Weights of a small transformer language model.
Training: a variant of Adam for these matrices, 540M tokens, 8245 steps.
MLP neurons of a small language model. Each row is named by its layer, matrix (gate and up: input weights) and neuron, and shows model dimensions 48-143. Each number is 500 + 25 x the weight over its row's rms, rounded and kept within 0 to 999. Numbers have three digits each. A neuron's up and down rows have the sign that makes its largest values positive.
A block is one neuron, or neurons of one layer that tend to fire together. After each block is what it responds to, as a language model described it from the Wikipedia text at the highest values.

L3.gate72:496501546464480461517541506536494540521535441464480446490525486471507503497510480516530524483465509496509519511521496523514501498474502474509478493492507559482503516470506485498480547480510502536463475511499496503455523515491515527507493478518468506501523518525523462486500475467492483508
L3.up72:492489539468505480468526472495498534527508453493481502507502512548483515478551486518483484465514536474473522507523543551494439503474509464512495464494513521515533487473491486465473514458509509519485507481488450494491487514502491481472541527499525482475482492491517477519484504520465508461
L3.gate229:492501467469519444510514502504524507457485478493519553470496548473442475497471522474518430479450507494486536500489498487508490473454519512479504523510556505445500493481488521490488518476520519515471468536510505506506495493504475496492483470459459491497490495450510497506522473476520496543
L3.up229:496518488488493499495508514521491518507519483449455475484518543505494527449463465501503477488535511526442525521502447531504485525501472470511539500525505490488524482482513499499514503481495483496470496474513541506553509532465477482516504513522499554514498454464447480549491476520548456504
L3.gate490:443477492504539493515492557515493529512540482528512456487510507478527471530516494503467472476451481509476546486510483487463486518441496470496491464473472489514502456466523495504510519463503531469449478540502498525500545531520500507458527494499490516496460532512539495538485486469522517503
L3.up490:514509495494502510537512537515491546491483496465492497462543548487522457518499538470463508444478482513527467484520528506498484525444500511464544451451498520458514454488468475512481516473529504466490450489455503506543502527496465487491481513448491485486522491501505484522476491471507467494
L3.gate1294:504527485513520499501529535525494500515540513464471482527543519502500496509458502482529449495454536503506546498524455495509545499489491504501526500520495443487517477497539487482509529510527519507510495482476544558529491516480522486462426513496498489543476527428473551537520478509490516515
L3.up1294:485479479528509500497515475529507514501524526487469462468562508500448465523462517486521477511465506522459517479532479481524477468498453449537525467506550483523534483497557523508499481484544480500475483474485494519537449491475504464476524517486463543522521540493482533566481488510511460471
L3.gate2194:483491491491510477498504505525506453510490504516524504510482496489485524490492446505529497495486525552499517486523500469492485493472512529558497503509491525485502501507538473514506507460534485530478502472494510500462481517488501515474455514517480533516476473484546508514493478522523501517
L3.up2194:482480484486477457494456522499531465527518476504510505528544498501497478479546478503543474528481504539480513486520519519515461486464491492506544493510490532485483516482528482495526555475492451499484492457467516518482472482476512527481490485464491467549505501478528545511481492471503477514
L3.gate2277:491471489525501477496516513509482514470518461498491533488525522484475451489500511499523495492482502514501496481509516488506472521510462500491496518505525507471516442498550492501523512475508499484525497477537510511521509484511489534509531514480454474489500500490454480506468502500491490437
L3.up2277:465450473503500460455499472516547511497539495534527496497481531463505467501499541532491472499491516480486495435473480500518476504493484460451513501498494495489486518504493469521516482498527543501480468482505481480544489496456515471490463463512467479501499494486494515502468441523532484466
L3.gate2278:470521451445522500495511500511469531501522542524488474463486476507476455493495476511486471474446515457491501511506524536469495480479457464448490482505541519512507488491534490469489533467498510533484496516551450497484511490497478509473509513456516497533468505458492450519487533504497515491
L3.up2278:504501491489506500463502501490490515535524485488479474476554498533525443482474473542497509438431493448518501523516523498485506485487462482465502470517499529455498465452522510458519514489531544461526467480505488502502474505492503545477505524484476490523483478462482496532462523512480520508
L3.gate2287:489500481512542466549536487526505477520488515503517442506521507529477520495457476493482473460439495497461517489534446507492524522464539464521505495467550512521497470483554498536493580503543479483470458482502545534487525493498499489453501464495498476500531525440527547517470465483472480503
L3.up2287:464502517463500455500534508522516464496521472474503489533529546530486489529458504490518479526470491550467559471530457526493507509504507472544525496502511466481487491520506516525503540483516486487475498507497466533489503508502495482475492495479508467495519515471476559536515461506513460515
Description: Common Western surnames. Surname tokens such as Williams, Gonzalez, Richardson, usually after a first name in cast lists, tables, credits or prose; surname-like place names (Simpson, Gordon) also count.

L6.gate963:495483501460489493475475517500454521469484499507538538507470477492524513535509514523518490502511514482512476461472526492447496505492538498503492491459488509491542451493504503492461469522487514465520506492470495508516478502455485496486539518512537512477518540517494486449548501471504517497
L6.up963:452473471500543500465486518475462507451500532463512541493489519557521531525506492485455467519454534519463467511478545552487485551466493503480513465505508521494485438509519474532528506515469516508470437508472477558515488527459463492505522489498516470459539533478496462503504528524476514516
Description: Modal verbs and infinitive to. Modal auxiliaries and infinitive to right after a subject, just before a bare verb, such as would eventually, can be, has to navigate.

L6.gate788:478514501495517491470507518521470525529501516521504490472528530480536477510469480508486510460484497527478519460502481521488529525485565482501495459443458525456504473479504469498470529470504514481537513446526515492467490484499516467504495461486506516505515449473526514504532523496490478491
L6.up788:537529536481518512502500533486472467485498517484493519522486521498527469504537480547524492465509472521491546517522487502515526489481476513514462515512488482484472563512534468517517503500503521473483519492500524486478508500513519483501464511533527460524444513542547483540499494527495510503
Description: Name-completing final token. Final token or word piece that completes a multi-part proper name, often in tables and lists: surnames (Wu, Cobb, Cavan-augh), team names (Knicks, West Ham United), places (Raith).

L3.gate30:483512511491525475517514489471487491514517462498515491497516473501514484502507462529520493483498528519472517527490464483452475521489486510523490491485516489493498525521522508499537507466527514484538491426514513473540502489511492503460474486525503547507487449475482514469489523492477472509
L3.up30:488489490489519466515521535558492499523474505534472525475488478470506511514534499497497477511489461473492470543512561507486474483532515488515468506478497498442460521497503499526530502554490477466548521509523511485491495499525524552490525536494509512481491495513500512490487544478497535518
L3.gate455:494505506525520524491460477470497485503459486495460519488492500517493461506494498482485494529498469473535505465517489520481479511515528466466459516498505505481502478494492484491448504503468532470543497513506478528481504496509483523506489490477502498484528537517485554519513521521521518472
L3.up455:481513512483507501522496516502505491469462474486500496490523530546489519502480509508509465508515474492531477512522462535482484528517529482489516495484527451483476524497534507492484491505519544511488445547488478528477516479562522519541518501535600469473483509521532499525495509465555436482
L3.gate806:506505526504521503520518509479501476535546512470470531500545510529504489483507508482516526494503493465496470492514540490474477483476505444488521478504525495510498485525506503456489500478502529429506466525532450496531526514515530507516507528529511539498506504543476497514480511517480472507
L3.up806:528485505505556507510521506511526476525492488474494512484537524506497510508504493530503494477446480517527513501486513487492510477493472452511528496525515526512475499474507497458456532461537536494485506528460458499505539460508489525537481472512518550524511478520466455476514498472516474504
L3.gate812:509523523549501523485484496522482506516443450545510516501559518537512558482466494518485538531494516445495492507481478515460506532484521507532469512519518516509476529515519544495491512526511521483474512471519474496501486517511444518464484524515495546488514466526506491481468498520530525499
L3.up812:467524474489515497515481481487444518532498473532486488496530529483509526480505482489493533494514507439505483488473501510500543504518527512536489482536500514492499491476510507533512522489521485515528491504483491490469484519502477515490472539490461470498519501502516515490474494509490572518
L3.gate926:454486466461477509528544499500501485464503522528457484483490490457505525490504519527512493511505513460511504455507558498509505546478530489466526502526493488545515483501496515473519515512446500452473528483456489464437542521488474518499517471492506504430514467479532470503511474466502477460
L3.up926:511504512512511524444528480457458493452499506520462489502472497508478506479483545452514501512473482523486474490522488464526468479472480479481476488528491496480532490464523493532508509513514536473466513506452513469518480513525498487512537503522505455504514468481482521478514483543516484473
L3.gate1137:499535527502504479490499488536536469515484459508469516497471489497485537493501453497481499493548523504427498515517501513508464512531541492510470511526542449513433501520526506497443507479536500502470462544522467490489519469525495514472491495441512548487520485478466485526487532498490448478
L3.up1137:524499473452544469513482522499481534560506452505536484464508504491482476491484498544521507475491491521517520470524506479479510483504519511443479510544504490526466481484516519432463489525526514444514478515521515523477529486535469482529487459487504513480524472475485518538515501536549483499
L3.gate1199:479520513491539478475511541482490537466478499463498492494483494491466503520483510483484487517530497510472524555488498487495481548478501510507450484500469481503523498462549493489526497545491517467522520534507504523483483466494501549493532525446493518506490488526480535473465492493488527479
L3.up1199:441536451434501530448494514462474496490506497524457500479500545519490471541464485544477531522534515518501486492456482496499481485506485486485525516483534463498524491489537502502497492473488476505445492520486503471508531523530536497497538488508532513516553480456468519490444483520497506465
L3.gate1264:507456491489530526500515520529487501498490546506500477521475488490468494508537485503534501454461478508486479528503521531480517522479511483526491489450477480524489477522528507506510489483504480476521485492525461474540526469461450482495528476546500495513469509504559506529461525481516510530
L3.up1264:473476522502525518540553517489529526470505543482537538521474524475486504551507483450478550522500462452466499495497489531514490544495497479460484486493520471509556458474493521503494499498486516475508511525538487462499531519517520504459537494540518516489530513562549516452510483477473495478
Description: Sentence-opening comparative connectives. Words opening a new sentence or clause that compare, concede or relate it to earlier text, such as Like, Even, Although, unlike, than, later.

L2.gate294:495457475481469473457490484504505477512540501517479543529465483534509514505482506498499531510477527524484526496502539554499467459481508482520459508539516456551513489533506478508489479475470523500528518520478505519480488479478514481450470542523535518501478459489552510526447510550480527498
L2.up294:496515462484500480468501513506519462521509494549502520473495505475524523509497472485464469528496476482496488484512520497487514544514496551528440461547526501538500532479538527492513485486460479490548522494511483506471528524480477470463507538533541497498488498535509513507483515507529520486
L2.gate346:523493532505494519487510522496495528526459498518491454456512484512474493517479481499536473519494537520492479522478467464500547490511466477504530488523513520496517518483494490481477508510503517523482486540486522529453496491512502478478500483490473489526512500535464492520508498562510530541
L2.up346:498542478498510492512462521496487482524508484488475502484514499448492534536473500501521479468513482506477533488475483532495502457469507504502543476536468468492531543516548517515489476488487518492466539472520484520482497492486536490493493470486494463484510463454490521486478447456488499467
L2.gate524:526509519510499487464494471482482483514533524493466516503495453517482503522507496567504471507517466509478509523528506503473510505489488475531484514530460508521523539552542477489531450538494534497490493473476479483502520481492522458490482482513520486462518520498469529524527473490496486508
L2.up524:456510494502479465496485563481514512544511493469494442483560524471516532529484490532488501495522512514461525530510563509478520527516523442473507506473507548475412510473499518458485538485524527514497456546493481539455474503515497467467506490450496497513487472485512490508479491497447498470
L2.gate875:491468508494521503523489499506518452507507474524447505457531441470511510488481510537498509465526493445489490510527485485513526501482523477507525501505517526522503458493472507482531551479501459511542478481470489525486483555487528491547456535464475512499492458487510481505513514511464537507
L2.up875:471553492529474504439476502454485480527526507476554486535520497501489471439474471487507443510460508516484520521509506514472518536515496472494485455519471479520493484472493465519501502529527482526527539511529482509484541476482469511531547501515511475495520510523493488519514513510529448496
L2.gate945:485510503512509462487550504534465515494480482478495492470493497478465495534481513488501509477524495500484473522470456458514508472504506486485513514493507541534483486463494496524524528487485522509558470473528510522483497504490458458528460492537458484517463529480487471507501502508464525529
L2.up945:477547539521538478499479499518502463487516530510488505501485503521460467529496495482533472470534483533522472526474504469533485454494507500459474502534480516530524517505498531515471508506462482538523507492489521506508506462535463459522521541518528467558509521496504475470513452469524451498
L2.gate955:473517533517510537511476532470475461479523454515478520525473482559523481502505497475497505496475527488523515521489508540468481519536496470509509486530518487492492511529481485534521509527516459483505519513502524504496501527521515458464504528500479459539470541513502500523482499490535475477
L2.up955:543444521483514497465480464537472518519535508533500480494519479540504502554488511514485472511527485502482555512513519474507453512508524525500479487468465512552555514553473502534508489548473510526503496475472520497494466497473479502533477529464495516503498481496532536485503519494483482514
L2.gate1985:496465494496496498546523496499512446508495511510488471541503484508507468484490494565488525511491536486480549505534477497514469519494481462499516529507494493525528537480500527473493510528529487478484494472526488496489516469502495518490491548502503531509516493472496468498486482489489519460
L2.up1985:499510524535528487508503498426543479491521484504500450468533519495500521572493519523471480525446461472480493513479520453519520489469476489524503480442534499553495525522478481429523570477515508505522476463527505488473556529529489502539456506506535505457505484509499494522535466507481516501
L2.gate2053:529511493481527510471492544540539472492500427512489515478494544516479507536474472512517537527448524479512513508479536501494486489497499488513494466501520546492529508513504536463544493519476482477449482509514532502544512508503491510493464554500498475494507502499520540559485505494512486564
L2.up2053:465509517502528542478544495473472526537517532543460489555539500526488476490487467520489535491519479507501515469523505522488556513483496499485485474483505503529467495480505522479525433477513490458467497528528509497451487476550480472505494542514492458508469485505504467521509510517471505497
Description: Paragraph-ending break. Tokens that close a paragraph, such as a final period, quote or table pipe plus blank line, usually before a new section heading or paragraph in articles.

L2.gate275:469489504477552463519506508472523515494553527462491470481526508527472534499488520501510474501476492532471538488495483530490458503482479492531542466534522492515533494512507476477527533470504468450476461488534506519526484506491481522495470476512469524553510468472488488530516505496527484512
L2.up275:480543450487554450522510464480488502508545528532565460511481518525460497524450497494491462476446489502478527488488474505505511518492493479490507466519538452445515476473513463495514548515520515486464465531515521518506455518495494486453478496513504534549497491501467504499512499448529458536
L2.gate357:474498434534482469553539516540555510451538511490518477493502479540498499481489481513512513503510536535474547506497485533506507494477468525477510493489521495482551457538457485487454519486492473504488476504530483515519548516443534542489509534445509491515477480464506480482501466520474490501
L2.up357:483503437507507488494511508510527484465532494502539488529482506532471505468520490561512469517502533534489521481499473517490487510497453513530534480531514478476525475514494455485484490501569506493474481501530491466472532489467505538502474529499471509488529461505507500488517449492518523526
L2.gate842:489486454513512523484514495487484478502533523497494499485528537497519517461467468533509478481493501526472533516521509522471534468471481488482496471519495510470471499521489473477479476516473533477502488527467486481483466452484468526470494507525486458536476532425547473539497488492525480523
L2.up842:477507485502470524471506530526505494491531513508514487550541535484495496488508477508503512502503495503494516506495519497497538517513536464505463521482548524479478528513521517512464483483477527499495486483482443519536507458480500477448518503517483498467513538463516514492479499440482515480
L2.gate944:515502447489527477476529519475492487500503495491503518508546562509499529499505476507532525497488513483494520490520527498569513499427465485503517516525533504500461491510466512483479513442519480481501488497472466532484518487493469494512512512495488475489531517479535500525500521511539440517
L2.up944:481538488479514494526550523514440484487516515527549494483544516523494461462474484533536546460464529521446514542457480501504490517509468528552503484475521516474491496508544524499490479485523527517447458474510521506519500539488543533487500491530529528470467515501532510520527477463494463555
L2.gate1197:472529495542519484498514487438485453499563506511481458523474470510510506475511530543498452490465489488508520488490538491482483495476492506504547485476522535479471507504503464474504524448505491494498483506497506508480500495461536518503506503486478499544504463485553499519495449480501482509
L2.up1197:467524485521540499473511506470508503485561499491480503509502462515478492500535479501543519501465506515472544477514543473505506491498517464509514486486523512475498509512533465499503553484488484506485490502486490487476503481495499501503507526509494498481527508486556442510508515497526515509
L2.gate1293:423532466460503506515514538498494498476511520496506482512467492463454475466491463457547485474442493521517526504495484525472510469499489495481523515514527506474493460525538499482488497552490519511514503539521496533535447466518526491485491495462533492523474511491474519495504488427526478483
L2.up1293:515517508492504473539475528483488481501492495488515498478489534488487491517473488499495498517437488508447545462461495463499546534454486515496532489511514530495512508506535514518528524509499487467500494507509522521510506547533534482514466493520495537531487517457493542538471464462468458559
L2.gate1326:475539472472538462486516462494528491495469507505527495481514514546443515471507493484508471450449514525497538541507505493492503481461469480521518463502504490508531458457501518454507531489519486473491502470466492545484465515512447535516489537472491491532482508460463529507513490503487475493
L2.up1326:500458502492505458536533516491495527503525545485482495503520488513512480498458510531459467507480474560508496506479534514512500491504505526514532512536517532485553465507535467540482500486477483460513515473522522454481533464524450501519462531478530512474508519484491505474468466485492464529
L2.gate1613:472548447486505488534527466501518496483504516468477469516501482513450503484505474527496490484483489475474535520527476474508529517486475461470554507499541513466526453495528491492496547460520483460489503444521483500509473472468468517517443507480504514496531487510468529491474458465489492492
L2.up1613:484492457478503498520505513497495496498515533502494469486486492534479474484478498516486480464480539529494506511538474468489521539470510496517505508492520500470525500512545475499517545483524511457484480493505522497491512501463489517486463506447482471532486482457466508524507507464474492523
Description: Personal surnames. Surname tokens of people's names, usually after a first name in lists, tables or prose, such as Robbins, Ballard, Thomson.

L2.gate347:481491513495485503491522500479506525458469512516474501516544476465498523522474541458502535521462504503526521522450476512463487477469509491462494480488483483520468516499511515570534510500458470496491522468518500476500511487531508466506491510489495542469526497507494480520478500514507523490
L2.up347:534475471492533468489557462515498537487504514474464499504518495524488508495461486452487459534502502547491522521474496504515505476495479510500506498478514500494491534513503537499510512553512472505526518479509512535481522513526462516507504504516467515506502525491505470471466501540521521503
L2.gate852:520523486493472516456481534488495542487540507482455508485472508475546501466531459478454504470482460484493460516473484487490506490497507555488499485487453522508505456492564526484499542442488487495511463462542509531479547479488495494480485549530526472530507495479491488459505451526500513545
L2.up852:453516476473509514536522538456476481499494513498453511537540542482518492513488505475528480517479506528486543504495496476528544525509495517498480547482540483478520508493518536533477490539524485474484482482508530473542506487558475481539467498491511502466466499483484490485499495542532487501
L2.gate1189:457495527519517501472463518490527549473528494504521467508518526497554483510490557512505502519549539507481479504516491496475506493467535524473463499486501526458498503471469519544489490491488501475500466450483525471502507472481484517504475512521489496491492516479491487503453475511533506488
L2.up1189:468509481516486539492478499474468489516530478523478471492503523535522478489458488538508514510511464470494473491513494489512505474504519489495463486476492535480461537474485498525517537519478502534472501478522509461511503493493485474524460518498527471535499510479525508478482457539506527540
L2.gate1234:499510517497478553514507521458496512506529459506488496475522552501508532509459493505491545536496516467483475496471502504460534481480526489479444474518501509457482504493501521509488526503503501487497485446529479479459515472514438496508488517526468479510541504496511479474469503509494540483
L2.up1234:471480506502506581511532541458497537483497485517490497502525501452500521543513505502504494515530538485477503530491520490507482500483519482492474493506528536466519499493532501534484534511510485471514492458513484461478503500522490525503482520502459503516514474466521471492488456510522541505
L2.gate1438:484509500499485579512525534528511511490529468560497496504498512474475493514488546512499511484495519482482519478494511458475497442482477455496458509466530540482526530522500490517553481487468508463486474471536507494489501459516462517490489546504488500523491499508497491459469480539542520517
L2.up1438:449490531470470543476548529460486522516521472464470504524540515497544491478507527499500518548525546521480514516490512471495497457518507499449423506521532500477534531479513535480522509494479462496515433521508477495467497486521464514494445511478469518497514481482504471489483486499551451521
L2.gate1746:436515501465504500532531503455476556490532472512454521472542478520524528501474503500527535493531505492465554498479517517491490536521549510496476499490519502522499515489543509491546529483486552479514451492530489513511550490492469515475466508515471510560492520447473490467461530549555541489
L2.up1746:474533542499489553499476524453479553507506498469473456541494516536494472531523524479490473516517528519456476497459465510478501539462480483490454502483544506519487506492503483507548474520519485476455470480473460483499482483479515487516485483540463520538543536503494507532466505558544489526
L2.gate1915:532506528511476521497475478495494499468509449494498467461513496490478528497522569512498542463481567520503438470508503483510447475508534514506470496522512496429468523506487506552482531485529545483489511487526514484503478507518490519514505549557486543479537531481443484468517470531510490477
L2.up1915:492491534511495512517529535493425517449520480453508469477548491525519493494459539488492506504499498497529501494498474487479480460517501512539456470519465501477504493509520466546539488485511534464495494487490519461493513485512451505515495530550491493551485536506531452508467466512478526518
L2.gate2124:528527474505487536482466563490517524461493483495487507541486483503434492527538507512479497517518518493496490461502513520476489489470563488536526497526497547475490500465467531512506546471508496461480534474517520457485525466502457489525537492466525532491507469472518478536463505491529478498
L2.up2124:470528483495481532493469504471526509520529453487468534489470526473471496495469502532496475527538523501469499497513480479464537508487459522535504519494505469501498490520491460543507515499531507518522445488476480473496514499498485549455514541492520475512514473480489530494501463474537468492
Description: Adverbs before what they modify. Adverbs, mostly -ly words, placed before the verb, adjective or phrase they modify, such as completely, primarily, often, also.